config = dict(
    head_dim=64,
    intermediate_size=1792,
    vocab_size=16384,
    norm_eps=1e-06,
    positions='alibi',
    qk_norm=False,
    attn_scale=0.125,
    bias='all',
    optimizer='muon_variant',
    beta1=0.95,
    warmup_steps=200,
    schedule='wsd',
    decay_fraction=0.624,
    decay_shape='cos',
    max_steps=13055,
)
MLP neurons of a small language model. Each row is named by its layer, matrix (up: input weights; down: output weights) and neuron, and shows model dimensions 160-287. Each number is 200 + 40 x the weight over its row's rms, rounded and kept within 0 to 999.
Before each neuron's rows, "raises" lists the tokens whose logits its output raises most directly, leaving later layers aside.

raises: " playing", " writing", " performing", " attending", " building"
L5.up370,128,168,214,141,212,248,209,103,243,176,134,177,302,174,193,196,197,196,156,205,130,207,147,103,261,164,188,185,196,164,275,216,287,129,168,241,175,220,284,267,261,195,181,245,187,144,129,150,248,242,194,147,156,271,168,208,208,215,133,161,144,136,118,173,176,181,156,157,217,189,131,222,209,173,214,191,185,184,206,246,214,225,204,191,196,233,198,160,283,171,189,231,148,153,141,228,215,173,202,226,264,245,253,199,189,191,201,187,249,254,182,211,195,173,192,194,136,208,210,244,143,164,155,192,169,127,104,238
L5.down370,166,131,145,147,205,243,222,163,224,155,196,126,211,203,208,245,193,166,180,210,190,199,216,109,144,135,204,231,203,173,157,231,224,169,171,179,166,176,194,201,209,223,144,130,267,217,181,210,189,213,127,224,212,269,193,139,218,155,160,207,190,121,219,201,199,192,104,175,188,170,156,166,206,182,170,160,199,167,159,127,157,200,190,207,214,245,240,147,233,137,180,230,197,215,94,204,153,228,146,237,247,161,228,174,178,194,248,150,194,226,197,183,136,219,158,149,184,210,237,231,204,178,130,138,149,194,184,233

raises: " was", " would", " is", " became", " has"
L5.up630,227,215,206,158,118,193,227,226,200,201,187,154,184,159,234,105,218,168,123,236,212,207,161,287,210,253,229,171,307,230,157,193,165,212,135,215,189,217,102,190,277,153,198,210,160,236,219,214,182,144,193,200,179,244,217,251,177,177,219,204,174,213,257,177,168,208,221,209,244,161,190,231,207,280,221,315,208,166,201,171,244,141,233,197,237,143,223,248,219,214,152,176,243,172,220,200,157,229,222,147,223,154,188,214,231,178,160,211,255,148,188,247,187,227,164,204,154,173,229,145,256,196,178,157,141,158,127,139
L5.down630,190,217,258,277,237,154,219,191,223,166,266,225,277,263,197,193,198,233,190,129,258,217,145,148,188,183,165,203,182,175,298,212,182,188,234,165,218,195,191,135,224,242,212,223,209,194,158,224,235,178,200,236,187,184,133,208,220,205,185,211,217,99,271,204,189,279,217,180,204,259,242,146,190,236,220,243,206,282,225,280,162,188,265,136,156,249,166,266,130,205,183,266,179,199,212,255,158,274,160,214,233,157,204,245,172,192,263,205,149,212,242,199,175,192,217,207,190,255,119,145,270,206,236,200,263,214,206,283

raises: " album", " music", " vocals", " soundtrack", " band"
L5.up740,172,126,185,172,228,158,215,217,190,219,156,226,227,175,210,183,187,216,172,201,208,147,161,251,165,154,260,233,240,215,242,201,260,205,252,223,111,206,166,248,170,255,178,241,221,197,243,346,213,207,211,183,249,250,207,184,187,166,153,185,218,265,240,213,236,233,235,241,131,220,157,172,75,265,200,176,156,170,179,227,225,254,168,244,195,169,149,163,228,178,208,237,204,160,217,163,179,159,171,252,196,200,233,262,312,223,168,246,200,178,202,168,236,217,158,195,286,181,181,162,182,95,99,269,227,192,170,187
L5.down740,167,216,222,235,213,121,217,185,255,189,206,220,184,285,198,161,199,188,218,242,174,171,158,244,206,95,253,250,161,184,183,229,196,239,267,203,203,205,190,187,247,121,160,201,245,148,272,226,166,231,222,228,173,283,149,239,177,227,209,226,200,270,140,169,209,242,217,264,194,179,91,161,175,183,190,273,152,228,192,193,184,211,177,206,222,197,202,141,149,250,175,160,150,213,210,217,169,180,152,183,152,155,193,211,229,253,184,160,235,232,134,185,287,197,172,258,214,218,209,181,183,196,128,230,234,160,157,199

raises: " him", " this", "His", " it", " she"
L5.up1724,167,213,189,252,216,262,187,189,219,168,132,172,239,139,203,194,215,156,179,173,153,246,222,250,201,166,294,240,193,202,164,137,153,211,208,134,285,246,192,239,167,234,171,256,184,235,170,223,155,207,180,190,181,175,146,246,202,151,212,240,257,264,257,143,225,195,95,185,105,249,213,204,184,222,194,203,126,179,190,226,247,200,218,167,218,188,221,210,158,245,199,267,212,160,240,172,190,196,245,154,230,201,166,151,179,180,279,214,205,203,169,155,226,209,258,151,197,122,254,191,165,191,172,233,228,155,238,119
L5.down1724,191,188,206,195,183,212,158,252,175,168,193,209,112,183,217,210,249,260,171,224,226,175,225,164,236,311,245,226,131,146,157,213,177,226,240,245,236,242,200,224,203,221,204,276,150,224,178,205,160,259,201,154,189,203,179,219,187,209,200,199,153,247,172,138,168,202,159,108,193,254,154,142,156,293,193,150,199,169,212,177,168,129,228,200,277,295,168,174,237,196,240,284,200,145,195,217,147,192,172,244,254,259,149,171,253,226,227,232,210,237,80,193,167,250,179,166,213,151,210,232,193,250,160,240,240,219,170,158

raises: "\")", ")\"", ");\n", ").", ");\n\n"
L5.up133,213,151,179,254,191,195,177,195,183,208,183,216,99,223,195,128,129,214,166,205,159,234,110,132,193,277,234,188,221,266,272,129,210,143,222,222,126,215,241,118,161,170,178,231,211,230,136,217,187,156,186,172,222,196,223,242,219,233,228,164,206,145,186,246,181,164,164,243,199,186,160,215,267,274,210,220,225,140,176,195,260,247,242,274,246,150,168,180,210,183,230,206,204,128,234,172,220,193,232,166,228,231,172,246,217,173,217,254,194,260,210,173,236,202,275,135,100,229,233,267,173,197,149,206,201,267,227,163
L5.down133,173,158,177,275,262,233,186,250,158,214,236,178,147,208,263,213,250,245,266,262,181,189,159,220,197,141,126,185,213,208,156,277,266,210,130,202,137,224,198,141,186,199,240,252,187,197,217,153,139,256,176,242,260,201,172,119,198,236,239,147,186,250,216,215,204,196,75,292,218,222,152,197,187,162,84,202,165,189,170,226,132,256,220,220,195,191,147,157,207,244,269,191,170,183,188,194,195,210,174,175,218,222,217,190,156,242,275,92,269,193,203,165,150,175,194,230,232,167,259,151,227,114,159,261,246,228,211,190

raises: " United", " USA", " UK", " Canada", " France"
L5.up962,131,230,272,247,189,163,284,333,177,142,174,204,265,242,188,212,187,166,170,161,218,231,124,247,189,183,116,140,275,185,70,242,215,249,178,203,216,244,170,212,212,159,156,251,189,206,244,171,261,178,202,238,139,222,202,111,195,255,213,232,193,221,206,238,235,184,192,213,157,229,242,270,247,146,226,127,187,145,191,224,263,177,193,169,204,194,168,206,207,196,176,163,210,203,252,227,153,224,191,199,209,260,153,214,224,211,227,269,201,235,169,203,246,225,209,263,249,199,244,223,185,178,192,192,232,167,227,115
L5.down962,236,236,253,237,206,150,198,235,268,182,177,221,156,222,182,174,225,255,233,179,235,297,198,191,139,193,130,209,157,226,187,233,204,219,170,248,215,206,153,157,252,171,201,186,134,253,222,160,200,111,201,184,232,206,111,126,169,288,158,210,192,203,144,176,146,166,192,233,228,190,120,257,187,164,191,138,192,137,152,237,220,185,189,198,222,193,196,176,226,205,152,228,171,196,204,126,172,168,166,155,230,162,158,216,158,235,204,146,206,193,173,212,197,238,225,231,220,171,247,151,180,197,152,156,240,209,223,185

raises: " ", " late", " December", " October", " November"
L5.up681,222,167,201,209,230,248,151,247,247,199,104,272,257,211,145,221,206,176,259,247,169,237,164,208,163,186,151,202,158,212,218,243,198,188,130,164,188,208,242,197,190,193,214,191,111,197,139,156,168,217,203,187,180,106,174,193,215,199,124,149,143,245,158,188,102,236,212,215,186,180,204,201,251,258,124,183,202,148,289,231,221,125,200,228,191,215,240,231,236,245,175,223,182,181,238,190,191,174,262,94,212,127,168,246,154,162,230,183,195,249,236,204,188,171,247,213,202,195,192,189,180,139,209,146,279,110,145,156
L5.down681,133,156,183,181,217,217,308,184,254,193,240,304,267,155,246,198,194,245,209,197,90,239,123,198,176,217,185,180,170,293,210,145,160,187,173,135,192,180,138,186,213,83,228,205,179,153,179,204,165,198,244,213,224,164,212,173,244,120,224,186,220,195,265,193,226,197,245,218,193,203,188,276,174,220,151,176,228,187,286,133,155,88,186,156,196,263,198,139,161,227,210,243,116,224,201,194,147,239,184,142,238,167,207,157,166,181,183,188,162,203,227,134,230,205,210,192,238,175,189,224,236,222,251,173,155,145,184,212

raises: " same", " latter", " last", " first", " entire"
L2.up1128,187,307,158,333,129,272,253,186,224,234,182,169,188,240,150,244,197,181,334,203,170,168,181,171,225,213,161,228,272,216,203,178,220,202,210,182,230,162,215,163,240,208,132,227,179,177,141,232,222,201,213,269,228,184,164,171,162,247,196,257,157,255,188,155,234,244,158,171,207,186,179,259,265,280,189,197,238,129,207,111,230,223,235,271,165,197,175,236,159,237,210,233,213,147,217,166,170,266,250,266,188,160,210,219,212,198,217,216,262,188,178,265,274,195,170,248,191,235,151,179,214,175,183,203,207,219,163,195
L2.down1128,212,168,97,267,243,207,156,217,206,147,222,210,208,166,195,220,200,188,234,175,207,280,203,214,199,195,239,286,302,252,202,194,280,215,145,194,178,237,199,209,122,197,191,190,147,187,174,248,255,209,247,198,274,230,233,188,130,199,190,163,183,167,175,191,247,174,184,196,246,201,175,240,298,195,250,198,240,211,184,134,137,225,234,176,184,217,195,245,193,205,229,218,175,198,202,216,228,256,208,237,144,117,176,187,171,174,244,266,218,274,234,165,161,183,163,209,251,196,235,210,244,179,169,273,160,193,189,257

raises: " them", " itself", " him", " it", " themselves"
L5.up1479,138,284,195,190,180,290,182,221,213,174,121,262,156,295,230,279,253,202,191,188,294,204,226,272,221,186,235,136,186,158,181,166,184,240,229,239,255,257,246,254,272,212,164,166,114,177,243,151,120,235,162,154,168,223,213,115,152,211,243,239,175,284,209,235,224,235,208,173,191,240,177,191,166,249,223,214,234,176,235,217,192,205,256,189,154,235,224,219,193,259,170,220,146,140,184,222,228,125,265,207,175,256,198,199,132,202,214,195,197,205,187,238,284,206,192,197,260,218,154,167,146,190,177,226,148,218,205,187
L5.down1479,261,184,239,127,294,223,189,129,225,185,169,202,180,222,212,282,214,188,128,114,290,265,202,180,250,122,307,213,173,212,165,198,227,212,236,233,178,232,218,210,235,167,222,227,150,253,232,276,219,153,183,184,189,162,181,176,154,251,224,170,184,228,203,224,151,174,170,227,238,244,242,200,104,244,238,158,271,142,167,220,222,240,189,243,230,203,274,155,209,238,293,160,163,118,181,170,203,223,177,222,173,258,155,193,171,171,205,192,215,175,191,191,277,195,206,126,235,131,168,232,195,289,136,204,229,269,194,238

raises: " one", " a", " an", " the", " only"
L5.up525,161,200,78,277,164,201,237,213,190,181,132,219,283,155,219,220,221,214,204,204,168,252,168,208,241,217,145,170,227,222,245,200,230,189,149,185,142,251,156,261,213,228,181,180,90,221,258,233,215,187,220,197,171,174,189,213,151,182,216,315,175,284,190,211,235,192,178,156,147,165,221,185,214,213,210,222,210,227,238,256,243,247,193,209,156,274,197,195,189,202,217,164,111,184,211,225,177,213,171,162,227,131,274,209,231,217,272,111,237,240,177,202,218,225,148,144,164,158,177,208,126,153,166,223,222,242,216,162
L5.down525,228,177,209,159,220,214,192,149,279,216,229,229,204,249,234,215,118,175,210,167,216,128,198,229,168,216,168,209,254,190,138,165,201,243,202,175,232,217,145,221,214,199,184,199,194,172,192,212,205,294,223,168,188,85,146,205,196,242,189,239,231,190,255,217,207,306,234,227,250,261,216,199,203,172,277,193,214,189,189,206,160,227,189,184,168,221,176,209,161,183,261,168,211,131,241,116,235,216,250,219,195,231,201,145,160,178,226,270,178,205,192,225,250,202,160,149,260,170,202,225,210,131,206,187,207,208,284,145